{"n_layer": 11, "d_mlp": 1728, "activation": "swiglu", "rope_fraction": 1.0, "bias": "none", "init_std_qkv": 0.026, "lr_mult_qkv": 0.5, "lr_mult_o": 0.705, "warmup_steps": 0, "decay_fraction": 0.769, "final_lr_fraction": 0.0, "batch_tokens": [65536, 131072, 196608]}
MLP neurons of a small language model. Each row is named by its layer, matrix (down: output weights) and neuron, and shows model dimensions 373-436. Each number is 128 + 24 x the weight over its row's rms, rounded and kept within 0 to 255. A neuron's up and down rows have the sign that makes its largest values positive.
A block is one neuron, or neurons of one layer that tend to fire together. After each block is what it responds to, as a language model described it from the Wikipedia text at the highest values.

L7.down1223 [140 133  94 122 159 169 119 170 142 147 106  59 126 141 109 122 109 122 168  93 118  91 136 165 110 109 136 147 102 120  84  91 172 128 135 114 150 125 122 118 155  89 135 112 114 138 172  86 119  92 120 134 184 154  92 104 120 105  64 154 131 170 154 132]
Description: Main verbs of doing or performing right after a subject, "to" or "and", often in sports and music bios, e.g. pitched, performed, worked.

L7.down310 [120 130 130 119 121 149 163 125 141 111 112 167 113  98 136 148 115 149 148 120 148 150 144 137 143 148 153  94 114 106 124 150 152 136 118 124  95 139 126 144 110  96 131 131 158 151 137 134 173 143 129 142 147 132 117 136 137 137 161  92  85 149 166 144]
Description: Fires on inner word-piece tokens of rare or technical words and names, such as Sfinx, dyspareunia, ocelli and Juilliard, plus scattered function words like which and that.

L4.down325 [115 131 139 146 139 137 121 121 135 131 160 156 173 131  99  91 119 122 128 144  87 139 137 174 120 134  66 118 108 106 128 108 130 134 160 174 168 169  94 144 136 132 126 173 148 108 162 116 134 128 125 114 103 101 214 110 118 111 129 103 112 151  83 139]
L4.down421 [133 151 133 116 142 127 107 116 126 114 145 154 143 114 134 114 159 118 140  86 122 107 145 133 103 101  82 106 161 119 134 147 102 138 107 143 139 137  99 133 140  64  64 119 143 114 153 130 110 143 148 117 118 158 100 107  80 150  83 134 140 111 105 120]
L4.down754 [124 128 128  88 132 174 108 155 142 148  82 136 118 163 146 135 139 149 137 177 137 156 142 144 120 183 127 144 105 126 137  87 143 113 130 140 127 133 158 126 157 155 131 120  96 151  87 115 127 137 126 131 103 123 126 131 123 147 103 138 141 121 143 127]
L4.down1305 [101 116 132 165 134 105 101 113 107 164 120 150 134 167 159 101 165 145 116 126 119 141 114 149 118 121 111 106 112 103 110 145 127 183 169 139 171 149 126 135  98 126 131 147  90 156  94  95  79 142 153  98 100 138 121 126 122 121  99 162 108 155 139 122]
L4.down1395 [128 150 113  99  95  91 131 169  91 124 126  87 122  62 121  63 103 160 144 152 162 105 131 129  92 126 117 150 109 143 114 114 116 133 149 123 142 117 148  99 135 133 124 119  93 128 124 157 191 139 179 121 127 128 104 153 129 110 150 103 135 115 125 121]
L4.down1428 [138  95 139 122 103 138 131  97 103 157 133 146 133  93 125 121 111 135 131 109 125 170 123 113 136 126 101 118 165 129 106 123 140 154 147 135 140 158 114 107 146 125 137 123 101 137 140 113 103  55 150 147  85 109 130 109 134  93 156 144 149  95 150 114]
L4.down1559 [100 142 130 163 160 123  96 123 125 144 131 116 108 121  82  84 127 141 117 148  86 154 147 146 143 103 165 123 154 118 153 112 121 137 114  85 123 177 117 127 161 149 119 163  76 128  85 121 155 137 112 142 140 133 129 106 126 135 106 160 164 141 116 167]
L4.down1574 [ 87 124 149 137 132 126 139 127 122 155 161 126 100 113 142  84  67 150 140 111 134 114 135 127 142 108 128 103 122 167 120 138 132  98 134  82  94 163  83 153 191 113 143 127 148 123 139 154  82 118 131 151 124 102 146 136 104 146 118 156 143 114 101 142]
Description: Main verbs (past participles, past tense, infinitives) right after a subject, auxiliary or "to", e.g. has written, had seen, sets out to find.

L7.down1312 [159 144 154 102 106  89 129 105 167 199 125  97 135 143 139  91 156 103 117 119 158 133 110  97 114 111 140 130  93 114 114 125 139 129 115 132 139 110 101 101 123 155 133 162 129 107 162 125 128 104  84 143 137 139 130 135 142  87 115 124  95 120 106 147]
Description: Words right after "is" in Wikipedia opening definitions, such as a, American, former, few, building toward the subject's category noun.

L4.down522 [118 141 121 113 103 106 132 136 152 165 128 136 141  66 126 149  91  70 144 126 146 151  87 134 117 120 161 152 103 114 115 142 162 112 146  74 116 110  95 144 160 106 109 206 157 113 135 102 151 113 124 175 111 117 100 146 119 165 136 140 153 112 146 119]
L4.down601 [108  89 111 113 104 126 118 123 122 134 165 125  84  84 108  91 127 101 109  88 141  80 135 136 141  85 105 128 147 122 117 170  96 125 102 155 135 159 144 122  93 143 107 184 102 114 158 179 142 131 161 123  96 113 125 104 134 125 142  95 119 120  95 112]
L4.down625 [163 130 163 126 121 130 136 159 116 121 116 117 195  94 127 126  87 130 154 134 131 121 126 144  95 122 131  83 101 143 167 156  81 111  97 106 146 151 131 130 109 133 141 162  80  95 124 140 147 171 136 135 146 106 144 128 115 160 128 127 135  94 156 160]
L4.down977 [116 131 118 100 112 123 110  74 110 137 152 115 142  94 137 126 148 154 150 109 132 154 151 103 169 145 108 127  91 157 123 121 177 139 160 137 153 112 138 172 108  91 124 128 128 135 139 108  94 158 182 139 138 139  87 122 130 117 124 109 159 129 148 150]
L4.down1271 [175 172 109 148 141 138 141 172 157 138 129 124 141 136 130 125 105 137  87 152 156 132 114 167 118 137 129 125 107  86 107  85 126 137 110 131 115 167  84 156 136  82 138 137 125 141 130  69  97 134 148 144 147  97 148  96 103 117 107 146 137 145 135 142]
L4.down1379 [159 154  99 145 141 141  99 136 134  75 157 110 135 151 104 135 145  87 130 152 135 157 120  79 154 169 117 143 101 165 145 147  97 103 138 103 123 139 115 115 167 128 165 144  99  90 118 120 122 185  99 124 139 137 109  99 141 138 151 131 107 158 146 139]
L4.down1418 [138 112 114 142  99 154 144 125 129 140 132 120 131  89 122 107 169 161 141 149 150  86 132 102 168 130 124 170 111 120 143 110 140 122 114 121 119 104 141 117 137 147  87 109 129 110 105 145 150 119 109 140 137 182 155 100 108  94 126 110 188 151 145 117]
L4.down1527 [138 115 110 116 133 109 114 148  96 111 138 140 120 104 123 130 120 135 165 136 129 147 114 138 164 124 153 112  93 158  87 110 148 110 105 123 174 140 156 175 135 101 134 112 123 123 102  80 162 141 154  94 101 165 129  95 135  93 142 169 135  88 151  94]
Description: The a or an right after is or was in Wikipedia opening definitions (is an American band); weaker on table cells after a pipe.

L5.down484 [106 129 154 174 116 119 139 142 169 119 104 174 152 128 143 148 134 106  98 104 148 141 169 133 115  94  72 137 139 127 115 137 135 133 108 113 141 145 100  76 150 142 131 130 142 110 144  92  96 157  67  99 104 150 141 118 116 131 122  96 122 128 108 125]
L5.down581 [186 103 141 121 126 131 120 163 135 170 148 134  74 125 126 127 112 129 142 106 121  65 125 161 118 114 177 118 137  68 116 122  96  93 151  87 135 122 130  58 112 114 122 150 131 147 110 158 169 160 151 111 129 105  97  57 170 128 130 154  99 143 125 161]
L5.down671 [111 137 131 121 142 146  92  88 109 137 116 136 137  96 122 107 121 132 106 117 112 129 139 142  84 102 147 141 113 114 119 113  87 132 158 108 133 100 152 117 106 152 116 134 122 125 122 177 143 117 132 107 130 120 117 110 178 172 114 131  99 114 134  97]
L5.down733 [122  94 147 109 153 139  83 120 143  87 114 151 135 163 170 155 116 164 114 103 139 130 150 156 143  93 114 159 119 121 142 131 138 132 162 174 118 135  87 107 115 148 135  96 159  86 122 144 137 147 136 111 121 105  73 113 171 130 143 129 100 131 110 130]
L5.down1388 [105 154  95 157 136  89 144 156 143 145 132 118 173 119  89  91  67 144 135 139 116 126 137 165 131 100  97 109 156 144 112 122 118 160 101 152 122 117  74 170 134 132 136 154 148 104 120 135 137 137  85 131 127 110 122 159 118 118 142 139 127 127 146 163]
L5.down1471 [ 99 153 119 147 135 113  98 196 154 112 143 126 147 115 135 145 142  82 124 109 164 151 114 158  86  86 120 148 158 117 159 143 137 164 132 114 125 113 113 162 174 127 129 109 162  95 122 107 125 108  94 143 106 116 165  95  87 134 154 119 126 131 107 147]
L5.down1583 [119 144 112 117 147  84 114  90 133  73 128 121 138  88 136  95 144 159 106 177 176 176 146 104 142 138 110 108 113 158 112 138 142 106  90  98 132 114 144 124  93 141 111 105 140 141 147 103 147 109 130 156  83 136 130  93 135 127 150  85  88  99 124 135]
L5.down1675 [128  93 142 135 137  98  95  87 142  98 120 124 160  87 109 127 156 136 138  95 125 139 156 126  99  85 149  98  92 132 138 137 128 136 115 128 106 139 124 130  88 144  90 170  81 133 123 131  82 129 143 169 170 128 134 107 108 130 102 132 114  90 184 129]
Description: Word pieces that directly follow a split-off capital first letter, mostly in rare or foreign names (P-ite-ști, G-n-atusuchus, T-z-olk'in).

L4.down331 [125 131  78 156 120 119 108 116  85  89 146 161 108 160 136  78 153 166 105 123  95 135 155 120 125 148 152 142 151 125 143 133 106 117 147 149 112 113  78 170 158  89 140 139 125 126 103 121 128 120  92 129 195 142 139 121 103 109  98 110 128 134 100 153]
L4.down694 [130 120 139 134 125  62 128 145 126 111  83 116 120 104 137 143 120 142 139 111 149 122 136 117 136 106  88 120 141 111 159  72 121 107 101 143 143 144 117  94 153 143  70 137  78 183 166 139  94 139 146 162 154 128 141  91 115 129 148 134 136  97  94 132]
L4.down704 [133  79 169 131 125 124 122  79  95 115 175  82 121 175 129 116  88 145 130 154 119 126 102  95 142 125 129  66 113 127 104 147 121 116 162 113 100  94 142 152  62  98 107 125 117 157 119 101 137 122 149  97 134 113 124 109 122 134  83 174 129  84 110 143]
L4.down761 [158 162 133 163 138 109  88 143 119 163 118 129 180 128 139 145 153 150 106 110 147 121 178 102 107 133 131 135 126 115 143 137 121 170 154 115 170 162 126 124 159 131 131 120 130 108 124 110 128 116  94 108 116 152 152 151 118 161 115 113 128  84 105 143]
L4.down858 [134 160 159 106 177 146  75 114 137 111 139 120 157 111 143 113  92  92  88 118 160  90 147 104 103  85 119 134 105 123 123 138 133 155 104 101 120  99 138 125 114 119 135  79 137  99 144 150 161 133 115 116 151 124 140 142 139 150 111 130 148 142 150 119]
L4.down861 [ 63 161 139 123 130 134 139 130 117 125 126 120 160 140 112 139 113 177 111 142 128  95 157 173 129 157 170 133 173 139 113 142 139 104 179 130 149 153 138 117 136 126 165 119 102 173 145 132 134 101 125 192 134 123 125 113 146 107 142 128 133  84 137 135]
L4.down1664 [140 128 127 115 143 108 132 166 109 167 165 110 126 105 142 116 119 145 111 140 149 168 170 144  85 110 133 110 116 137 114  69 166 142 135 138 154 204  56 139 132  90 132 138 163 106 176 108 154 111 129 117 166 155 122 116 136 124 129 121 132 101 103  93]
L4.down1684 [128 116 142 160  84 152 113 146 193 112  84 107  80 135 166 133 163 118 122 159  84 121 122 101 148 147 152 139  96 137 161  81 124 118 133 122 127 123  99 106  96 126 116 140 139 121  98  80 102 140 135 141 153 118 114 109 204 109 102 153 160 131 103 137]
Description: Second subword pieces inside rare proper names right after a capital letter, such as K-ob-ryn and Z-v-ijezda; also zeros in sports table cells.

L5.down106 [176 119 145 156 150 139 133  89 144 101 118 116 128 128 141 121 140 121 121 107 170 151 155 142 133  98 143 128 163 147 109 133 174  86  97 143 116 135 126 106 121  98 134  92 146 106 113 145 137 129 130 116 121 135 110 144 133  97 153 161 100 156 175 142]
L5.down819 [121 106 104 125 155 125 111 132 178 161  93 135 135 122  90 140 118  99  61 183  98 132 154 124  78 142 131 145 125  95 119  98 168 118 126 119 165 144 115 113 173 127 106 204  82 107 155 113 152 133 119 166 133 116 146 128 136 150 131 130 109 154 140 142]
L5.down829 [156 111 142 119 140 111 117 156 129 165 149 101 108  91 139 130 148 127 141 161 162  87 132  77 141 127 124 151 128 173 128 139 135 104 147 130 129 162 110 120 154  97 128 158 144  80 125 133 122 123 121 204 106 109 118 110 113 128 110  99  91 107  98 168]
L5.down1062 [152 170 130 106 109 107 107 126 167 142 117 183 137 107 121 143 113 109 152 156 112 116 117 159  85 137 138 150 110 129 137 117 146 164 156 145 129 137 131 124 122 130 120 148 112  95 145 108 160  94 137 173 149 148 161 110 143  99 139 164 145 157 166 115]
L5.down1251 [150 136 111 156 124 148 144  86 115 136 163 107 181 118 104  87 177  99 110 126 126 167 124 139 107  90 146 164 120 104 100 125  95 156 151 101 161 153 105 126 179 125 112 105 131 102 151 145 130 108 136 131 131 115 128 108 120 154  94 132 123 110 157 149]
L5.down1261 [132 115 135 111 130 144 149 129 125 134 120 122  90 162 120 125 113 163 172 124 116 120 130 200 145 199 138 117 169 115 129 140 151 131 106 122 161  97 150 109 139 143  57 130 129 110 126 160 123 139 145 104 151 115 132  73 137 122 109 123 144 145 132 146]
L5.down1325 [138 112 109 153 169 164 179 113 164 137 140 112  95 127 124 119 143 129 124 145  80 160 123 137 100 146 142 125 145 116 127 120 120 145 137 121 153 109 104 115 155 143 133  98 134 135 125  96 131 111 114  80  93 142  92 127 114 133  92 119 137 105 121 116]
L5.down1487 [112 139 121 120 141 132 109 104 132 110 139  77 120 107 134 137 149 104 130 122 154 104 141 135  95 176 134 147 137 104 130 153 112  83 140 143 136 122 126 120 160 166 151 189 137 131 133 131 122 145 118  96 132 164 140 147 160 120 118 137 153 120 131 167]
Description: Token right after a named entity that begins its description: title disambiguators like "(footballer)", "is a/an", appositive "a", plus table numbers after team names.

L5.down152 [131 133 139 115 117 112 123 133 159  98 135 175 131 148  91 177 150 153 126 137 100 137 151 129 118 105 133 147  99  86  89 133 129 125 154 141 117 120 106 133 151 133 139 127 154 135 129 110 148 140 124 128 130 139  89 107 158 141 139 110 151 112 129 191]
L5.down248 [143 145  89 137 114  78 140  89 159 117 150 164 114 135 125 107 136 137 118 134 129 135 130 129 147 109 123 140 136 145 108 142 121  98  93 116 108 183 121 103 118 148  83 116 129 112 117 159 134 122 131 150 130 114 156 133 150 154 152 121 142 132 127 117]
L5.down256 [145 171 160 130 116 103 132 114 120 119  98 133 167 176 141 110 109 118  88 135 148 153 127 138 104 135 135 126 127 149 110 130 138  89 172 160 139  96 116  99 144 134 186 171 150  88  94 113 161 118 125 143 118 115 174 121 161  97 119 149 151 162 139  91]
L5.down319 [156 157 128 165 115 102 114 122 102 143  69 116 146 213 154 116  98  80 191 140 154 134 140 127 147 113 148 101  88 154 109 113 135 154 161 144 191 141 165 150 139 122 128 167 104  90 126 141 178 104 168 107 170 155 160 136 157 131 188 109 124 150 141 126]
L5.down330 [149 162 121 148 141 140 148 114 142 161 142 150 131 190 109 104 155 150 139 136 121 127 134 126 144  97 124 123 137 110 136 146 100 103 140 131 119 126 139 121 134 159 121 177 137 122 115 159 111 122 100 127 133  83 102 136 155  67 140 145 121 102 160 163]
L5.down383 [178 102 140 107  97 153 130 154 155 119 109 112 120 164  72 152 170 132 143 133 126 106 113 135 119 131 127 162 107 137 115 118 121 119 123 156 138 140  82 151 141 107 125 174 125  98 125 109 154 124 142 146 135 135 157 145 150 107 156 145  98 144 161 118]
L5.down1184 [141  94 153 129 101 118 106 124  85 103 158 112 146 135 107  92 153 131 134  80 152 133 107 127  92 101 136  87 151 153 103  95 134 140 141 147 165 140  93 152 178 119 167 145 146 121 134 118 141 162 149 143 162  97 141 124 115  82 168 104 124 108 139 114]
L5.down1417 [181 131  84 107 106 110 160  76 134 132 113 110 141 126 148 101 133 119 102 147 148 113 149 128 134 146 153 155 111 151 138 136 132 105 162 100 131  94 133 124 152 121 112 119 171  89 107 156 103 177  93  61 149 146 134 138 155 103 109 142  73 143 142 112]
Description: Coordinators like and, or, a slash or comma placed right after a first verb or adjective, as in founded and owns, moist and.

L5.down45 [123 123 132 150 131 106 150 146 113 107 145 145 104 101 100 111 147 154 109 155 119 110  94 119  70 129  99 126 132 137 157 150 116 138 132 130 123 143 154 121 109 104 101 185 149 110  88 155 122  95 131 118 154  90 143 130  94  65 155 143 143 141 149 146]
L5.down527 [121  89 139 120 132 121  88 142 123 117  89 152 116 166 128 154 115 112 121  80 109 144 135 182 133 157 110  78 150 128 111 149 176 124 151 186 124 112 118 106 162 161 140 118 149 179 130 119 126 147 151 144  92 165 117 180 143 130 136 139 129 117 124 129]
L5.down664 [108 131 113 132 126  84 148 127 127 179 141 107 143  93 128  81  96 104 141 132 147 159 154 133 113  91 131 102  92 149 114 146  70 151 114  87  79 106 130 151 110 126 133 140 116 164 138 148 165 108 139 135 105 168 131 111 121 141 162 142 134 131 108 148]
L5.down787 [143 104 140 164 105  94 143 150  86 149 112 134 104 132 124 146 102 113 116 145 118 129 125  95 155 159 160 103 162 135 127 124  96 120 115 161  95 105 169 148 143 125 165 166 162 129  96 134 133 129 156  91 121 132 157  99 159  96  99 139 141 104  89 120]
L5.down818 [138 114 139 114 156 150 139 125  96 112  88 123 101 129 145 161 154 115 141 122 108 144 100 190 122 153 110 150 114 123 133 168 140 131  86 149 112 127 163 101 124 107 121 130  87 173  95 113 152 122 106 118 135 134 113 145 159 112 144 172 169 130 139 173]
L5.down981 [116 191 156 120  95  84 180 101 128 137  76 146 123 100 141 147 113 172 145 133  79 172 167 122 128 112 105  89  92 121 131  94  99 129  84 115 142 139 188 141  81 142 121 107 154 158 104 111 163 135 159 157 104 116 111 129 136 115 135  82 150 107  71 105]
L5.down1661 [125 110 144 150 137 122 112  83 140 132 112 154 116 144 106 136 120 106  91 127 134  92 151  89 139 130 135 104 113 112 173 104 112 143 111  73  90 135  94 110 115 120 122 114 154 103 130 103 144 127 137 122 127 118 123  87 110  89 136 172  95 125  74 143]
L5.down1691 [ 83 133 138 112 110 123  97 159 131 146 130 108  80 109 107 143 131 128 124 124  66 124 121  90  86 111 126 171 119 128 135 115 103 146  99 131  86 155 108 143  94 136 103 153 133 193 135 143  99 155  95 139  96 119 134 113 105 125 135 177 114 163 111 122]
Description: Fires on speech, cognition and evidence verbs and on the "that" after them, which introduce a reported claim, such as opined that, shown, called the song, believes.

L4.down107 [159 128 126 163 138 172 151 142 146 114 125  74 164 163 132 175 140 117 143 151 140 140 154 125 153 172 152 110 139  89 142 134 108 128 134  78 131 132 106 124 143 127 134 116 158 123 157 128 118 147 147 145 143 161 139 127 106 133 139 106  86 123 119 122]
L4.down108 [125 145 129 135 115  97 122 157 101 145 156 108 144 150 120 143 129 138 130 115 136 127 134 144 101 182 131 128 133 150 122 177  83 125 126 159 142 112 125 105 122 135 143 115 145 103  88  85 156 117 145 139 143 125 111 129  92  86 153 135 122 129 122 103]
L4.down667 [151 140  89 130 103 109 102 118 105 132 156  91 133 153 128 150 128 145 130 117 117 129 128 141  95 113 111 111 154 123 125 128 151 123 138 119 130 104 150  80 144 104 101 156 134 118 121 106 178 135 167 149 127 120 103 117 145  80 144 127 110 123 103 105]
L4.down922 [163 162 123 142 144 122 123 145 137 127  91 126 126 122 121 119 148 121 121 129 139 139 146  99 101 122 167  81 130 139 110 149 206 147 125  94 109  85 156 119 144 184 151 153 114 131 144 136 130 119 130 125 150 115 146  94 117  68 166 128 134 148 123 109]
L4.down952 [111 149 141 110 151 118  99 134 131 138 158 126 122 137 149 151 104 156 129 130 145  88 182 125 193 128 132 110 148 140 170 137 116 166 123 141 131 128 101 137 121 132 144 110 130 114 136 114 175 108 124 109 114 109 125 120  92 142 123 107 132 110 127 174]
L4.down1115 [123 126  47 138  95  96 145  95 128 121 148 150 141 140 113 111 125 120  87 110 137 107 147 119 131 119 136 121 114  83 149 119 133  98 126  89 141 113  89  90 117 157 147 155 144 127  97  88 124 120 111 125 120 122 117 154 150 111 137 112 147 136 112 121]
L4.down1141 [ 77 115 106 119 107 145 102 144 173 140 170 123 102 124 113 118 116 133 105 123 166 102 147  67 129 125 177 118 118  96 142 120 102 122 152 132 153 101 112  93 149 147 113 126 116  91 109 120 104 111 142 130 115 127 126 164  74 140 146 128 108 106 113 106]
L4.down1621 [146 117 141 104 123 113 110 136 130 118  96 159 155 152 202 132 110 131 138 138 119 155 147 137 150 160 120 133 122 142 101 127 114 142 126 110 116 123 154 117 108  96  87 181 124  91  90 117 129 112 116 170 146 128 131 159 155 168 151 108  89 143  98 106]
Description: Conjunctions and separators (and, &, commas, or, colons) joining nouns in short compound labels, headings and table fields, e.g. Recording and, Clean &, Authority:.

L7.down1571 [101 121 123  91 123 103 142 144  69 105 127 155 122 105 160 129 119 154 136 159  91 137 148 136 154 128  63 153 162 103 121 146 116 103  94 112 136 132 143 173 126 183  73 160 150 122 142 119 125 131 118 153 134 102 118 152 125 113 151 138 135 126 117 118]
Description: Fires on "and", "&" or a comma joining a first noun to a second in paired names and headings, such as Drama and Literature, Government and politics, clean and jerk.

L5.down313 [158  88 117 148 156  82 113 136 112 130 173 145  95  85 176 101 148 146  95 160 127 131 132  75 131 119 148 115 133 121 140 129 113 131 134 138 144 134 152 139 129 109 152 121 204 150 108  96 154  87 177 113 134  81 116 135 140 106 139 129 137 100 122 113]
L5.down634 [145 163 132  80  90 132 138  85 113 149 132 105 105 147 130 123 155 150 119 152  85 137 118 152 130 161 122 147 117 118 122 133 123 125 145  99 147 109  96 166 129 111 125 138 115 170 178 134 105 117 138 130 116 109 107 109 113 115 121 136 146 148 101 129]
L5.down668 [115 130 171 122 133 153 156 119 131 123 124 121  88 130 102 101 144 115  98 142 116 134 106 125 153 129 109 116 146 133 124  89 140 123  78 120 123 125 108 104 111 171 121 115 157 102 146 111 127 122 155  86 146  95  98 128 105 140 115 143 122 124  72 130]
L5.down802 [151 131 118 118 117 129 170  90 134 121 161 136 114 118 117 129 120 156 106 147 109 143 105 119 129 148 150 107 108 120 156 118 134 131 112 110 151 151 134 111  74 106 133 145 137 132 122  90 153 128 115 124 103 119 105 130 114  97 119 128 100 169 120 122]
L5.down912 [108 133 109 109 112 142 117 120 135 100 168 154 126 127 134 118 151 185  95 133 105 131 131 105 127 167 117 125 188 105 101  97 173 103 121 133 171 153 116 146 122 136 112 139 135 107  88  95 125 144 122 165 110 104 109 143 100 117 100 141 152 100  78  77]
L5.down1137 [102 136 104 118 125 114 128 103 112 198 129 121 182  96 122  83  85 130 128 116 118 129 154  96 147 127 136 119 114 139 144 129 124 135 155 125 134 132 120 110 159  88 144 116 164 180 162 127  77  83 160 150 119 144 105  71 126 139 128 139 136 126 136 105]
L5.down1253 [131 105 126 108 134 188  77 137  93 138 161 118  84 162 150 128 112 125  81 138 126 121  87 124  88 166 143 155 121 108 121 127 102  68 135 144 118 126 109 174  77 159 125 125 144 123 135 131 144 156 116 164 118 146 121 133 116 154 113 109 129 136  94 162]
L5.down1254 [117 152 121 129 152 174  88  73 149 106 162 140 116 100 137 101 154 155 131 180 109 124 153  84 129 169 150 162 136 184 114 150 147 140 110 135 118 100  90 129  83 152 112 141 141 116  97 139 108  87 145 153 142 121  94 140 122  96 149 122 133 134 110 171]
Description: Pipe separators (and semicolons or spaces) before the final cell of a Wikipedia table row, such as stat lines, election results and case lists.

L7.down1056 [ 98 152 143 160 122 150  85 152 114 122 136 174 134 182 117 135 163 134 129 135  65 118 154 158 119 105 141 144 134 123 112 147 139  83 133 127  98 129 123 110 134 167  92 153 113 136 100 130 119  98 123 151 104 120 121 112 143 113 154 130 160 108 135  75]
Description: Pipe separators between cells inside Wikipedia table rows, after a value such as a name, year or score, e.g. "Team Jumbo–Visma |", "7715 |"; occasionally semicolons between list items.